{"num_hidden_layers": 18, "hidden_size": 384, "num_attention_heads": 6, "num_key_value_heads": 1, "head_dim": 96, "intermediate_size": 1536, "vocab_size": 8192, "hidden_act": "gelu", "norm": "layernorm", "norm_place": "pre", "norm_eps": 1e-05, "positions": "rope", "rope_theta": 10000.0, "rope_fraction": 0.25, "qk_norm": false, "attn_scale": 0.102, "bias": "none", "tie_word_embeddings": true, "parallel_block": true, "init": "normal", "init_std_qkv": 0.0224, "init_std_o": 0.0, "init_std_up": 0.0224, "init_std_down": 0.0, "optimizer": "muon_variant", "learning_rate": 0.00126, "weight_decay": 0.0, "lr_head": 0.00648, "max_grad_norm": 1.0, "warmup_steps": 200, "schedule": "wsd", "decay_fraction": 1.0, "decay_shape": "linear", "final_lr_fraction": 0.0, "batch_tokens": 131072, "max_seq_len": 1024, "doc_mask": false, "train_tokens": 598300000, "max_steps": 4565, "dataset": "wikipedia_en"}
MLP neurons of a small language model. Each row is named by its layer, matrix (up: input weights) and neuron, and shows model dimensions 128-255. Each number is 50 + 15 x the weight over its row's rms, rounded and kept within 0 to 99.
Before each neuron's rows, "fires on" lists the tokens most often at its 100 highest values on Wikipedia text that the model never trained on; "fires in" lists the words (lower case) most often at its 100 highest values on Wikipedia text that the model never trained on. A number after a token or word is its count.

fires on: " second" 24, " Japanese" 11, " leader" 7, " governor" 7, " commander" 5, " general" 5
fires in: "second" 23, "japanese" 11, "leader" 7, "chief" 6, "governor" 5, "general" 5
L2.up182:15 21 45 33 56 55 39 61 70 65 54 49 54 36 48 37 36 36 46 34 64 57 61 44 67 53 59 78 46 51 44 20 79 49 73 48 19 33 73 46 68 58 43 61 52 37 29 30 18 61 51 37 56 39 38 33 38 43 56 63 32 53 73 65 33 13 61 56 47 31 45 57 55 49 40 30 83 48 47 66 43 56 42 55 38 34 99 43 38 72 38 60 35 47 67 73 55 32 62 34 36 50 72 70 46 54 37 38 49 38 56 37 44 80 65 54 76 39 52 37 56 82 48 40 40 40 55 32

fires on: " area" 34, " home" 19, " region" 12, " areas" 8, " households" 7, " building" 6
fires in: "area" 34, "home" 13, "region" 12, "areas" 8, "households" 7, "building" 6
L2.up325:62 24 59 24 63 41 63 20 61 52 36 56 68 58 61 40 41 26 34 20 34 26 62 39 46 57 55 49 29 26 51 68 40 58 61 45 53 71 68 57 42 85 53 48 20 36 64 44 49 56 42 56 62 62 66 54 24 53 28 50 52 35 52 47 62 44 41 58 62 85 41 44 41 66 50 61 27 57 56 55 67 39 50 78 50 56 42 42 56 49 61 34 38 58 58 41 54 11 45 35 33 46 51 30 58 40 46 20 49 49 21 54 55 50 34 57 54 39 54 71 39 67 49 78 63 51 42 26

fires on: " club" 24, " old" 15, " older" 11, " must" 7, " decided" 7, "ames" 7
fires in: "club" 21, "old" 15, "older" 11, "decided" 7, "must" 5
L2.up1364:44 47 61 58 37 59 82 72 45 48 78 51 81 59 62 49 41 70 32 46 56 46 56 49 54 68 40 43 20 68 66 46 65 28 62 45 43 81 61 63 48 39 44 68 13 97 56 72 35 58 72 44 21 65 44 49 43 57 20 54 49 42 53 74 44 42 70 40 56 57 34 59 27 65 33 32 33 54 63 39 49 27 62 69 78 51 47 45 71 55 36 49 48 49 37 74 46 54 62 48 49 64 57 39 53 62 23 70 31 37 37 62 82 68 34 77 43 82 40 67 78 65 15 60 39 82 31 64

fires on: " all" 59, " both" 30
fires in: "all" 46, "both" 30, "ally" 4
L2.up1137:28 90 75 42 73 33 55 56 77 44 18 78 54 62 52 32 31 64 35 56 42 41 48 38 38 62 81 56 65 52 54 36 47 63 67 13 43 55 38 47 46 52 54 35 65 61 61 46 40 66 38 43 53 38 56 59 80 37 72 35 62 55 48 18 31 59 47 80 57 30 21 59 39 75 41 54 34 63 36 48 57 58 40 58 27 52 55 69 82 26 46 38 46 52 35 74 49 49 55 46 37 45 52 54 59 10 65 48 49 19 54 51 52 72 57 83 59 56 67 22 51 20 76 19 31 23 46 59

fires on: " years" 22, " time" 11, " said" 7, " century" 7, " months" 4, " year" 4
fires in: "years" 22, "time" 11, "said" 7, "century" 7, "months" 4, "year" 4
L7.up947:53 62 59 46 48 48 71 28 56 41 40 39 62 45 40 64 53 72 26 57 57 60 49 54 71 25 54 58 48 59 63 48 40 67 38 51 52 60 52 52 43 62 58 61 32 67 57 53 88 61 44 61 55 61 72 34 40 55 67 61 56 45 44 45 36 58 55 58 70 29 29 28 34 36 31 44 54 69 44 53 27 64 27 66 59 82 56 39 42 45 44 56 52 53 52 44 83 54 50 78 32 74 80 43 18 33 55 46 45 64 71 46 36 42 17 50 55 44 40 48 45 51 42 46 33 53 58 53

fires on: " I" 37, " II" 19, " Tro" 11, " operator" 6, " authorities" 5, "I" 5
fires in: "i" 24, "ii" 19, "authorities" 5, "operators" 5
L2.up612:53 51 65 58 72 53 63 45 51 82 33 44 42 42 46 41 48 65 50 52 55 59 45 58 44 64 35 34 78 56 47 39 36 78 84 66 56 53 44 60 51 49 56 46 40 62 70 54 57 66 76 56 55 16 54 53 77 44 39 40 66 69 41 49 52 81 62 71 65 43 51 30 46 42 67 22 50 53 37 52 58 26 49 42 74 51 33 34 64 66 72 63 54 55 33 49 69 52 41 54 61 44 55 23 72 52 62 57 56 54 71 76 80 61 61 48 54 30 44 65 36 33 44 48 51 63 65 28

fires on: " la" 34, " La" 26, " jump" 10, "ère" 9, "La" 5, " da" 5
fires in: "la" 24, "lanterns" 9, "jump" 6, "bagnères" 6, "lantern" 5, "lacrosse" 4
L2.up260:56 64 63 55 47 64 42 39 41 41 34 34 70 50 37 59 34 45 41 54 69 78 34 57 51 46 33 50 51 75 37 35 64 53 64 51 29 34 58 45 45 56 64 47 76 68 08 64 57 49 48 57 68 43 45 42 37 46 45 64 38 29 53 55 68 82 63 50 54 36 52 52 72 45 52 50 92 55 40 69 30 57 61 32 31 65 30 55 34 42 30 58 57 54 26 40 31 51 48 56 73 36 60 34 77 57 52 43 39 39 43 64 43 49 69 63 52 47 59 84 33 36 37 40 35 64 35 56

fires on: " where" 46, "to" 25, " best" 12
fires in: "where" 44, "best" 10, "avtozaz" 4
L2.up1530:47 63 55 31 45 67 54 22 45 83 61 67 38 36 48 42 52 50 70 45 67 60 42 60 53 32 48 49 58 42 40 57 37 57 49 46 71 54 68 39 71 33 63 51 38 59 31 57 64 21 18 50 47 93 45 58 50 28 75 74 44 60 53 55 56 52 48 67 52 67 36 54 58 60 55 67 36 43 46 63 41 28 24 68 51 39 33 47 33 48 52 52 35 55 66 81 23 37 35 45 35 36 44 49 64 61 63 45 63 66 58 69 77 66 26 56 49 82 40 59 64 50 44 52 40 54 45 23

fires on: " River" 30, " Port" 13, "000" 10, " ground" 9, " Center" 8, " Pl" 7
fires in: "river" 26, "ground" 10, "000" 10, "center" 8, "portrait" 5
L2.up244:72 51 31 39 30 34 22 56 72 24 63 48 71 71 43 23 46 58 37 71 89 38 49 37 62 64 50 65 20 43 32 33 56 75 37 71 56 41 63 25 76 38 57 77 72 40 52 70 42 71 73 50 39 54 38 62 67 66 51 44 43 52 31 62 70 22 74 46 65 63 54 45 66 62 79 54 54 43 26 52 47 27 26 40 81 48 71 56 30 82 47 36 46 38 72 78 47 52 47 65 23 66 61 28 52 55 73 33 31 47 54 45 66 41 54 48 68 36 39 71 60 69 32 58 47 42 50 57

fires on: " Votes" 14, " votes" 14, " land" 10, " ge" 7, " color" 7, " Land" 7
fires in: "votes" 28, "land" 10, "color" 5, "km" 5, "motion" 4
L2.up364:64 61 44 49 43 62 36 71 87 75 45 32 64 20 20 36 73 25 61 44 29 50 59 53 44 55 54 19 33 28 54 52 56 37 31 33 62 50 56 17 25 40 45 76 41 46 32 61 71 73 74 37 50 37 54 31 71 45 37 36 41 54 75 57 41 75 53 56 55 62 62 60 63 58 63 44 30 58 44 34 31 66 43 28 89 39 59 53 59 25 66 49 44 61 57 71 50 33 51 39 56 57 62 38 40 35 46 38 70 72 42 75 69 35 38 57 43 39 19 41 06 70 47 60 64 61 47 49

fires on: " name" 36, " San" 26, " human" 12, " nar" 4
fires in: "name" 34, "san" 17, "human" 12
L2.up696:54 59 25 34 62 50 56 42 44 49 50 41 46 40 63 57 48 47 71 45 57 37 46 65 23 56 76 54 65 29 59 54 68 51 51 51 92 24 16 26 53 45 36 62 37 45 50 17 61 50 62 58 55 47 46 51 54 69 30 44 40 37 66 36 75 63 43 58 37 38 50 67 64 44 55 54 72 51 37 46 41 52 40 57 80 79 43 53 39 71 38 28 56 38 60 41 58 78 53 66 36 21 49 47 54 60 52 69 40 64 35 28 88 55 42 51 49 54 55 37 45 38 53 43 12 40 58 34

fires on: " America" 19, " Ar" 17, " design" 13, " England" 12, " London" 7, " Mik" 6
fires in: "america" 19, "england" 12, "london" 7, "design" 6, "designs" 5, "india" 5
L2.up897:59 52 28 69 40 34 59 62 43 42 60 33 64 35 27 55 74 44 61 41 73 89 47 45 44 43 61 29 51 46 43 25 53 59 79 48 51 57 13 43 57 37 52 59 37 37 74 53 49 57 50 18 57 33 46 49 54 51 34 44 45 56 70 65 34 07 38 24 57 47 49 51 76 21 57 60 66 57 42 73 49 63 54 64 42 87 52 49 26 60 63 48 23 55 64 56 58 50 66 65 34 71 42 73 48 28 60 49 42 80 23 40 32 55 18 37 44 60 60 60 53 77 51 55 70 56 53 56

fires on: " of" 37, " Council" 7, " Court" 6, "c" 4, "n" 4
fires in: "of" 37, "council" 7, "court" 6
L11.up730:79 47 39 78 39 63 31 44 56 25 45 57 47 62 32 53 43 50 52 70 59 47 30 40 48 66 60 51 56 39 57 53 46 51 67 17 34 61 50 45 34 31 50 36 55 45 44 65 17 82 56 27 62 56 41 65 60 54 58 89 22 50 39 53 66 44 53 44 47 48 39 65 52 30 63 55 61 39 39 53 61 33 46 23 48 52 51 48 57 99 56 76 50 64 48 36 36 62 60 26 49 56 66 77 76 34 61 69 73 35 54 53 63 39 48 53 39 78 51 43 50 32 48 54 72 43 81 54

fires on: " school" 22, " gene" 16, " white" 9, " bank" 7, " protein" 7, " born" 5
fires in: "school" 21, "genes" 9, "white" 9, "gene" 6, "born" 5, "protein" 5
L2.up1395:49 36 48 43 45 41 49 53 53 44 48 51 34 77 41 71 49 34 38 35 63 46 54 50 35 52 40 16 47 53 61 49 37 21 44 43 43 49 12 50 61 74 42 45 41 53 63 67 60 27 82 62 36 51 37 63 64 39 32 55 60 79 73 58 42 70 34 68 31 67 26 32 63 68 37 59 76 46 65 29 46 58 56 70 67 18 76 29 53 33 65 69 50 66 65 39 33 48 36 41 67 39 72 59 65 43 66 61 36 70 69 42 34 46 62 48 52 54 38 31 44 50 28 53 56 51 53 14

fires on: " both" 30, " again" 10, " RA" 10, " however" 9
fires in: "both" 32, "again" 10, "however" 9, "respectively" 6, "especially" 6, "particularly" 6
L2.up532:61 49 50 56 46 55 49 58 65 52 25 52 43 50 56 48 33 39 59 43 42 36 22 35 43 40 50 51 43 59 47 36 55 30 27 61 49 36 42 35 59 67 34 54 70 47 57 33 35 33 54 47 71 43 32 27 54 27 59 63 51 38 92 66 20 49 60 57 56 27 43 86 51 59 62 63 40 60 68 37 13 58 50 57 35 27 58 70 57 32 29 34 81 81 69 45 60 47 42 49 51 61 69 46 03 54 04 37 26 35 77 68 50 40 37 67 48 50 27 47 38 30 66 42 38 29 52 49

fires on: " National" 23, " national" 22, " fe" 11, " Christian" 9, " Regional" 5, " religious" 5
fires in: "national" 45, "christian" 9, "regional" 8, "provincial" 4, "religious" 4, "male" 4
L2.up234:80 47 44 64 54 48 41 42 84 37 58 46 48 29 58 61 36 24 36 44 58 67 46 17 59 22 46 44 65 43 71 45 66 65 25 61 42 50 68 61 29 58 35 86 77 41 47 40 39 56 70 83 71 66 55 50 46 31 45 37 20 39 57 56 77 73 63 37 41 67 42 55 92 49 71 77 81 86 29 26 36 57 56 60 53 36 49 36 47 48 55 40 50 46 41 60 55 65 41 57 27 17 74 26 49 47 66 61 60 49 47 66 47 53 67 01 54 41 64 39 36 24 40 48 29 53 53 42

fires on: " This" 24, " my" 15, " Time" 11, " Water" 7, " learn" 7, " Your" 5
fires in: "this" 24, "time" 11, "your" 7, "my" 7, "watercolor" 4, "coming" 4
L2.up810:61 42 35 64 83 57 45 72 42 37 37 77 32 39 60 34 38 55 57 60 63 61 62 50 60 28 57 38 49 57 52 57 66 59 63 51 32 39 39 56 55 41 31 71 38 18 48 46 26 70 61 71 57 61 52 59 57 49 34 68 35 46 25 46 48 50 49 45 45 58 45 52 48 49 57 33 64 68 41 50 54 63 43 69 47 27 60 36 38 25 73 36 38 62 55 54 38 28 58 36 62 45 54 67 53 71 33 32 37 12 49 51 70 37 45 44 74 78 45 59 54 57 40 78 42 56 28 42

fires on: " to" 43, " would" 12
fires in: "to" 41, "would" 12
L14.up612:70 53 42 81 53 45 77 54 68 55 41 72 27 51 49 47 61 19 50 55 39 28 44 72 56 40 55 63 65 20 43 47 33 43 52 45 34 46 27 50 39 45 62 40 41 42 48 32 62 44 64 48 31 40 47 48 67 49 92 36 07 45 41 55 47 69 20 74 61 55 65 37 33 21 65 26 58 45 49 13 61 35 41 20 38 43 39 66 19 26 51 54 44 53 43 62 59 58 46 58 68 68 47 46 69 46 48 38 78 48 69 73 52 38 77 21 63 48 59 51 65 58 46 74 46 35 14 41

fires on: " as" 45, " As" 11, "As" 11
fires in: "as" 66
L11.up217:46 36 80 59 43 64 56 42 49 58 25 30 47 29 45 58 42 34 57 60 55 63 39 52 48 46 43 38 60 66 41 55 42 47 63 54 54 62 46 25 70 27 40 49 63 64 54 47 58 55 38 54 45 51 58 22 70 41 54 54 56 79 53 42 35 29 19 67 46 35 53 39 71 37 54 74 67 62 22 57 47 69 46 56 48 25 51 47 25 39 63 58 74 63 19 58 85 40 44 56 44 37 24 45 90 50 52 40 65 72 55 26 49 51 31 33 67 45 28 69 39 29 64 47 42 29 80 17

fires on: " Racing" 15, " created" 10, " Congress" 9, " RC" 8, " BR" 7, " Label" 6
fires in: "racing" 15, "created" 10, "congress" 9, "rch" 8, "bri" 6, "label" 6
L2.up541:45 55 49 65 35 29 28 57 40 50 59 39 29 74 66 44 55 37 50 78 46 44 47 56 36 42 50 42 51 58 46 31 38 57 67 39 65 61 42 61 62 25 41 71 40 58 59 34 61 46 19 79 56 37 53 58 31 49 57 46 53 30 66 67 76 30 29 70 50 55 48 43 61 43 31 64 57 50 40 62 77 54 53 50 67 48 55 73 24 42 64 48 30 33 34 13 38 69 68 35 42 78 62 33 46 41 54 72 40 65 58 55 37 80 44 55 56 59 59 43 35 37 58 27 62 79 52 53

fires on: " found" 16, " developed" 13, " implement" 10, " create" 8, " expressed" 6
fires in: "found" 16, "developed" 13, "create" 7, "expressed" 6, "2020" 5, "revealed" 5
L2.up255:38 60 37 59 53 57 38 18 99 52 57 57 63 30 54 74 43 23 48 64 48 74 45 50 75 50 27 34 54 41 68 63 44 46 66 37 36 59 40 31 29 57 39 65 18 44 64 55 69 59 67 53 40 53 42 53 53 23 37 56 41 36 34 37 83 72 17 63 60 50 00 47 33 67 34 54 63 42 54 53 19 37 53 53 40 71 63 50 56 55 61 36 65 71 48 55 69 61 47 45 42 41 42 74 58 60 65 41 34 50 57 45 63 53 50 60 37 24 52 85 48 53 65 64 55 50 52 64

fires on: " to" 45, " of" 17, " did" 8
fires in: "to" 44, "of" 17, "did" 8
L11.up358:19 44 40 45 39 27 39 63 67 41 71 46 60 32 45 56 61 41 46 59 23 50 43 53 38 47 48 59 36 19 67 61 19 44 33 59 65 70 30 29 69 59 52 49 28 75 42 50 63 71 37 27 73 27 47 66 36 31 64 50 60 65 54 65 50 39 46 56 39 51 48 30 70 48 36 51 55 53 63 63 50 34 38 36 19 50 36 42 82 43 50 20 33 59 26 41 65 52 34 67 21 51 28 48 67 28 53 57 26 34 22 34 54 73 44 40 45 34 29 69 63 49 46 45 39 55 32 48

fires on: " her" 24, " ESPN" 15, " other" 9, " Department" 7, " management" 5
fires in: "her" 22, "espn" 14, "other" 9, "department" 8, "management" 5, "another" 5
L2.up1005:66 30 59 33 67 73 58 86 41 40 33 18 63 60 41 52 29 43 25 59 48 68 37 59 22 45 20 52 42 29 15 36 45 43 41 45 19 13 29 67 61 53 51 58 58 52 50 49 38 07 71 45 43 52 47 72 43 52 35 61 60 42 54 53 46 60 57 88 59 53 15 57 83 52 48 31 47 83 38 46 37 24 42 41 47 76 49 58 47 49 52 38 39 47 65 50 38 45 47 48 43 62 29 26 40 93 30 37 34 71 58 47 82 68 53 72 60 13 48 82 38 47 45 61 50 04 73 78

fires on: "D" 45, " Men" 18, " Labor" 14, "AR" 8, " men" 7
fires in: "men" 21, "labor" 14, "rsd" 7, "dar" 7, "d" 6, "3d" 4
L2.up1178:49 55 57 66 52 48 81 61 47 55 52 41 49 71 62 61 44 58 67 59 72 55 39 44 33 34 42 30 40 43 56 63 54 38 34 56 58 39 30 47 67 30 56 53 68 58 53 43 42 28 53 59 77 26 56 62 52 67 58 62 16 82 68 66 67 60 52 35 36 80 25 67 82 45 47 53 52 99 22 70 51 37 70 67 48 63 30 72 42 84 63 30 44 63 56 49 70 40 85 25 39 84 62 47 53 43 29 60 26 61 35 86 05 51 26 54 43 53 61 42 36 45 23 62 67 47 56 19

fires on: " won" 21, " first" 13, " second" 11, " third" 8, " Won" 6, " of" 5
fires in: "won" 26, "first" 16, "second" 13, "third" 9, "of" 5, "fourth" 4
L11.up1499:52 42 56 56 45 32 39 67 41 56 27 54 59 59 36 74 61 42 54 32 34 44 54 49 26 22 71 30 60 64 26 62 25 42 67 55 46 35 57 55 60 52 59 60 67 42 11 60 61 71 63 52 27 27 41 43 47 47 30 75 42 62 51 50 63 49 48 43 47 40 59 53 30 40 44 54 61 62 70 61 48 42 62 55 36 62 64 48 51 64 42 53 46 42 37 51 71 72 50 53 55 50 51 30 60 43 57 59 55 78 59 71 47 85 73 50 62 67 37 45 34 69 38 29 57 52 69 28

fires on: " in" 74, " on" 5, " of" 4
fires in: "in" 74, "on" 5, "of" 4
L11.up1119:47 70 50 34 38 22 52 53 55 75 44 45 51 50 41 49 48 55 64 52 54 41 73 41 59 34 46 39 47 38 59 32 18 55 58 74 42 80 51 28 27 31 58 62 59 44 34 44 49 47 57 61 33 56 64 60 55 68 57 42 41 65 79 26 68 48 49 57 35 47 64 67 51 50 34 33 68 50 41 63 57 37 51 80 29 48 39 69 43 66 37 46 49 78 40 34 39 31 71 32 39 34 43 57 38 18 20 50 34 55 50 81 56 77 32 49 68 51 30 62 70 42 42 69 67 82 61 51

fires on: " owner" 14, " Company" 13, " newspaper" 8, " brand" 8, " company" 8, " winner" 6
fires in: "company" 21, "winner" 7, "newspaper" 7, "brand" 6, "owner" 5, "owners" 5
L2.up280:36 40 51 63 69 32 46 36 62 55 38 55 57 30 67 35 43 64 43 67 55 66 56 51 51 57 61 61 50 39 52 35 61 23 54 59 28 45 53 43 47 37 54 28 52 34 42 15 16 46 47 58 33 72 34 39 24 58 72 45 58 68 55 39 61 50 40 61 72 20 65 72 33 78 62 48 44 40 47 63 48 52 43 31 54 48 29 59 47 29 47 51 48 50 61 77 32 36 35 58 53 33 54 51 36 54 60 64 56 41 49 56 34 43 59 32 41 76 27 48 81 66 31 34 82 45 69 48

fires on: " that" 24, " which" 20, " to" 12, "s" 5, " It" 4
fires in: "that" 24, "which" 20, "to" 12, "it" 4
L14.up969:43 41 18 32 71 60 24 62 64 47 36 41 45 29 43 69 50 70 60 47 70 39 39 50 67 49 42 41 41 48 54 60 66 56 39 60 73 41 57 40 31 32 46 56 57 46 46 62 66 66 44 46 49 48 52 64 57 17 47 43 30 55 58 47 37 18 65 74 68 75 43 38 39 21 47 56 42 29 37 53 45 60 55 27 34 34 48 90 59 32 38 39 58 64 38 53 50 27 53 53 25 74 63 41 62 54 66 54 55 54 64 62 81 53 43 47 26 73 38 55 47 66 35 32 31 79 17 44

fires on: " River" 32, " river" 13, " Stone" 12, " Van" 12, " ground" 8, " farm" 7
fires in: "river" 39, "ground" 8, "rivers" 5, "site" 5, "stones" 5
L2.up1:54 78 48 54 61 14 29 63 42 53 63 46 50 40 63 75 45 57 35 45 42 31 68 21 38 47 62 37 35 53 29 52 50 53 30 65 49 51 66 74 96 50 58 50 23 33 74 42 50 55 82 63 47 28 58 61 57 58 31 38 46 59 16 54 62 47 51 49 36 64 41 59 45 42 54 53 14 44 37 60 57 49 47 32 35 60 57 81 76 57 47 64 28 46 52 51 83 80 65 28 44 17 54 37 42 39 63 39 31 46 25 50 57 57 45 51 51 24 29 54 70 20 38 60 51 76 61 48

fires on: " season" 28, " club" 9, " book" 8, " Year" 8, " school" 7
fires in: "season" 27, "year" 10, "book" 8, "school" 7, "club" 6, "company" 6
L2.up1128:55 54 68 60 59 65 48 48 46 57 27 55 54 54 43 25 26 28 68 57 31 45 55 43 75 61 29 48 41 49 61 51 28 52 40 67 57 15 51 24 59 54 42 64 54 61 59 17 65 50 32 52 62 38 59 54 38 27 57 39 47 45 32 47 42 58 35 55 42 68 09 74 36 34 49 72 64 45 71 36 71 66 57 41 57 62 64 61 29 55 40 65 51 67 52 54 23 70 86 47 34 55 39 61 68 71 41 54 63 60 48 31 11 66 51 29 42 36 85 51 50 51 50 54 62 57 66 36

fires on: " research" 20, " market" 9, " community" 8, " Labor" 8, " languages" 6, " industrial" 6
fires in: "research" 15, "community" 8, "labor" 8, "market" 7, "languages" 6, "industrial" 6
L2.up21:55 53 52 90 44 69 57 61 29 73 52 51 45 59 50 47 80 49 44 40 61 48 32 47 23 64 25 58 74 38 58 59 76 44 51 66 59 53 57 72 56 44 51 51 36 55 40 48 63 67 41 49 64 49 59 78 48 50 38 81 30 68 45 35 49 64 33 27 58 29 50 85 46 65 45 58 62 75 23 36 39 32 42 63 60 42 46 64 56 45 55 65 62 60 52 46 46 63 67 54 56 66 56 68 55 00 37 43 65 42 23 46 51 53 26 55 55 72 42 47 43 41 63 51 52 73 82 45

fires on: " a" 32, " were" 8, " few" 5, "my" 5, " Hu" 4
fires in: "a" 32, "were" 8, "few" 5, "kalmyks" 5
L14.up1449:17 86 66 40 34 63 44 52 35 43 23 33 44 54 64 49 22 38 53 46 67 46 56 49 33 35 20 56 49 45 25 34 73 74 43 50 60 56 75 54 40 41 36 57 56 25 31 41 41 38 63 55 59 63 43 63 40 40 67 56 79 56 55 67 68 33 43 31 49 38 60 34 62 37 36 57 55 55 38 58 61 31 52 55 54 48 53 29 37 60 35 67 71 40 47 45 48 56 50 34 47 75 66 55 71 58 62 42 58 62 58 60 34 64 51 50 54 34 39 52 72 57 37 54 40 45 50 48

fires on: " America" 18, " Republican" 13, " Congress" 9, " Francisco" 7, " every" 6, "Wh" 5
fires in: "america" 18, "republican" 13, "congress" 9, "francisco" 7, "every" 4
L2.up816:42 41 43 41 25 55 16 40 42 46 57 32 69 52 41 23 25 61 51 37 43 39 66 45 60 36 66 63 70 72 40 72 37 37 58 43 52 35 42 54 57 64 57 50 42 43 39 47 26 64 55 63 50 46 66 44 35 68 74 45 46 64 51 44 58 38 57 34 29 59 39 33 75 25 33 45 44 41 60 67 63 42 56 57 70 47 60 57 60 39 57 36 36 68 66 56 38 54 41 75 52 62 39 61 47 82 34 53 68 61 42 48 49 66 56 63 45 72 19 42 59 33 43 87 74 62 31 47

fires on: " as" 27, " became" 8, " was" 7, " and" 5, " become" 4, " to" 4
fires in: "as" 31, "became" 8, "was" 7, "and" 5, "become" 4, "to" 4
L14.up294:37 52 46 74 33 31 01 75 64 26 53 60 37 68 34 50 78 42 49 53 61 34 32 60 48 51 48 33 67 54 52 25 62 52 59 48 72 55 53 39 47 48 80 61 42 59 68 21 13 52 71 32 24 38 71 29 61 46 39 52 39 46 41 23 43 18 43 75 51 57 52 36 38 87 83 35 32 41 49 53 49 43 37 43 39 42 32 63 46 38 77 67 52 53 24 61 44 34 37 74 76 45 50 60 51 43 56 46 33 00 72 45 50 60 34 42 37 51 36 35 63 63 35 56 21 59 56 29

fires on: " time" 31, " use" 10, " Games" 8, " ground" 7
fires in: "time" 29, "games" 8, "commonly" 6, "possible" 6, "ground" 6
L2.up16:39 56 35 42 47 51 47 54 39 64 64 59 68 52 78 65 57 43 42 68 40 42 44 21 57 72 32 40 72 54 57 32 50 70 40 46 37 58 95 39 29 49 41 59 48 43 52 57 39 73 50 68 54 69 27 55 44 28 56 71 40 60 31 53 19 35 51 62 38 30 60 53 51 39 68 69 66 85 71 69 20 29 63 61 41 52 41 33 53 78 42 42 04 70 83 69 43 53 31 62 56 41 59 64 48 37 58 53 58 45 58 81 30 59 16 58 42 38 50 38 57 35 17 49 57 84 72 54

fires on: " been" 19, " early" 14, "bro" 10, " none" 8, "alia" 8, " e" 6
fires in: "been" 19, "early" 14, "none" 8, "middlesbrough" 6, "helped" 5
L2.up775:59 53 49 41 41 43 39 58 57 36 66 71 62 53 70 90 33 34 41 44 52 41 30 56 57 54 69 78 14 49 56 20 31 62 42 38 61 48 79 46 52 54 30 36 14 80 47 51 39 58 62 56 58 45 42 42 32 45 34 43 70 36 36 56 46 52 53 73 79 62 44 30 53 42 48 71 33 38 55 76 64 52 48 47 50 12 48 57 27 24 45 49 48 62 50 38 34 62 48 65 35 53 45 47 61 64 58 40 72 49 62 58 43 58 63 60 47 50 70 75 65 69 47 68 36 87 66 57

fires on: " University" 46, " fort" 7, " bank" 7, " fa" 6, "98" 5
fires in: "university" 48, "1898" 5, "hospital" 4, "before" 4
L2.up1019:32 39 34 31 56 45 60 78 66 70 44 29 52 77 52 47 33 54 46 50 61 40 22 77 37 72 43 78 72 52 46 31 67 53 39 77 34 40 43 59 50 53 53 53 36 59 66 44 37 52 59 77 56 39 58 27 48 64 67 45 64 52 30 61 49 40 18 61 44 45 25 45 69 10 52 65 36 59 33 37 48 34 72 48 34 32 32 35 52 50 62 35 58 53 34 55 60 35 41 46 40 55 68 42 50 67 33 65 80 56 41 45 54 47 67 66 20 29 56 51 42 61 13 59 55 25 61 35

fires on: " Medical" 19, " Film" 16, " Crit" 8, " theatre" 7, " stage" 6
fires in: "medical" 19, "film" 14, "theatre" 6, "stage" 6, "critics" 6
L2.up1281:68 72 50 59 19 42 41 41 59 57 47 42 47 39 56 48 69 37 55 38 67 46 39 57 46 35 52 51 62 57 69 43 42 57 59 81 71 48 77 21 42 48 49 29 46 57 42 64 49 50 48 67 60 46 66 57 48 32 29 55 69 29 51 36 58 61 47 52 47 49 22 50 16 56 61 29 42 38 39 39 53 27 53 81 39 34 38 59 39 53 31 24 47 59 43 35 62 59 54 44 40 35 42 33 47 46 37 66 27 55 48 71 58 39 40 64 62 39 48 42 68 43 49 36 49 46 62 38

fires on: " new" 28, " old" 13, " Assistant" 11, " assistant" 5, " adj" 5
fires in: "new" 27, "assistant" 15, "old" 13, "administration" 7, "nc" 4, "adjacent" 4
L2.up430:66 44 45 54 42 49 37 79 51 76 50 61 65 29 60 67 57 12 46 45 25 48 57 52 71 72 82 60 41 14 49 84 62 58 42 37 38 31 62 76 48 32 41 77 61 52 74 53 25 58 70 68 65 35 36 63 46 73 26 46 41 54 54 50 49 31 71 47 66 24 49 18 61 47 66 58 54 38 50 57 16 36 47 67 55 57 41 71 41 60 62 49 46 60 59 72 38 28 30 63 20 64 67 59 49 18 40 10 22 43 72 68 72 49 53 57 62 40 53 50 58 46 62 44 52 60 44 47

fires on: " population" 23, " described" 15, " tax" 7, " sold" 7
fires in: "population" 25, "described" 15, "sold" 7, "listed" 4, "tax" 4
L2.up1331:33 75 25 45 56 45 73 37 73 45 65 72 51 38 42 65 47 55 36 37 64 24 66 61 41 62 48 52 42 31 38 48 66 47 67 66 50 57 72 65 37 60 48 47 38 56 54 20 43 80 46 47 68 66 51 55 57 33 37 60 44 39 52 30 60 57 54 19 51 70 46 55 43 61 63 58 50 66 48 59 64 37 45 53 54 32 84 49 26 36 22 48 23 42 63 51 26 56 57 55 54 37 60 58 40 67 77 65 23 50 91 36 29 43 50 28 78 28 78 43 27 44 28 53 29 46 50 41

fires on: " song" 22, " best" 13, " house" 12, " Law" 10, " law" 8
fires in: "song" 21, "law" 14, "house" 12, "best" 11, "good" 5, "events" 4
L2.up233:60 41 60 65 60 57 37 55 47 61 44 61 46 52 47 49 50 39 77 53 69 49 50 43 26 47 64 47 38 23 38 47 35 47 40 36 41 56 56 47 49 09 45 53 77 48 65 59 26 72 31 60 60 53 53 76 46 13 57 64 61 82 53 19 45 18 43 59 33 43 41 53 23 52 42 53 65 44 28 45 65 26 62 61 72 58 41 40 55 83 36 37 56 34 64 46 47 52 49 31 70 55 76 41 76 44 35 39 67 57 38 52 62 38 49 42 50 90 59 42 64 60 30 43 49 41 35 53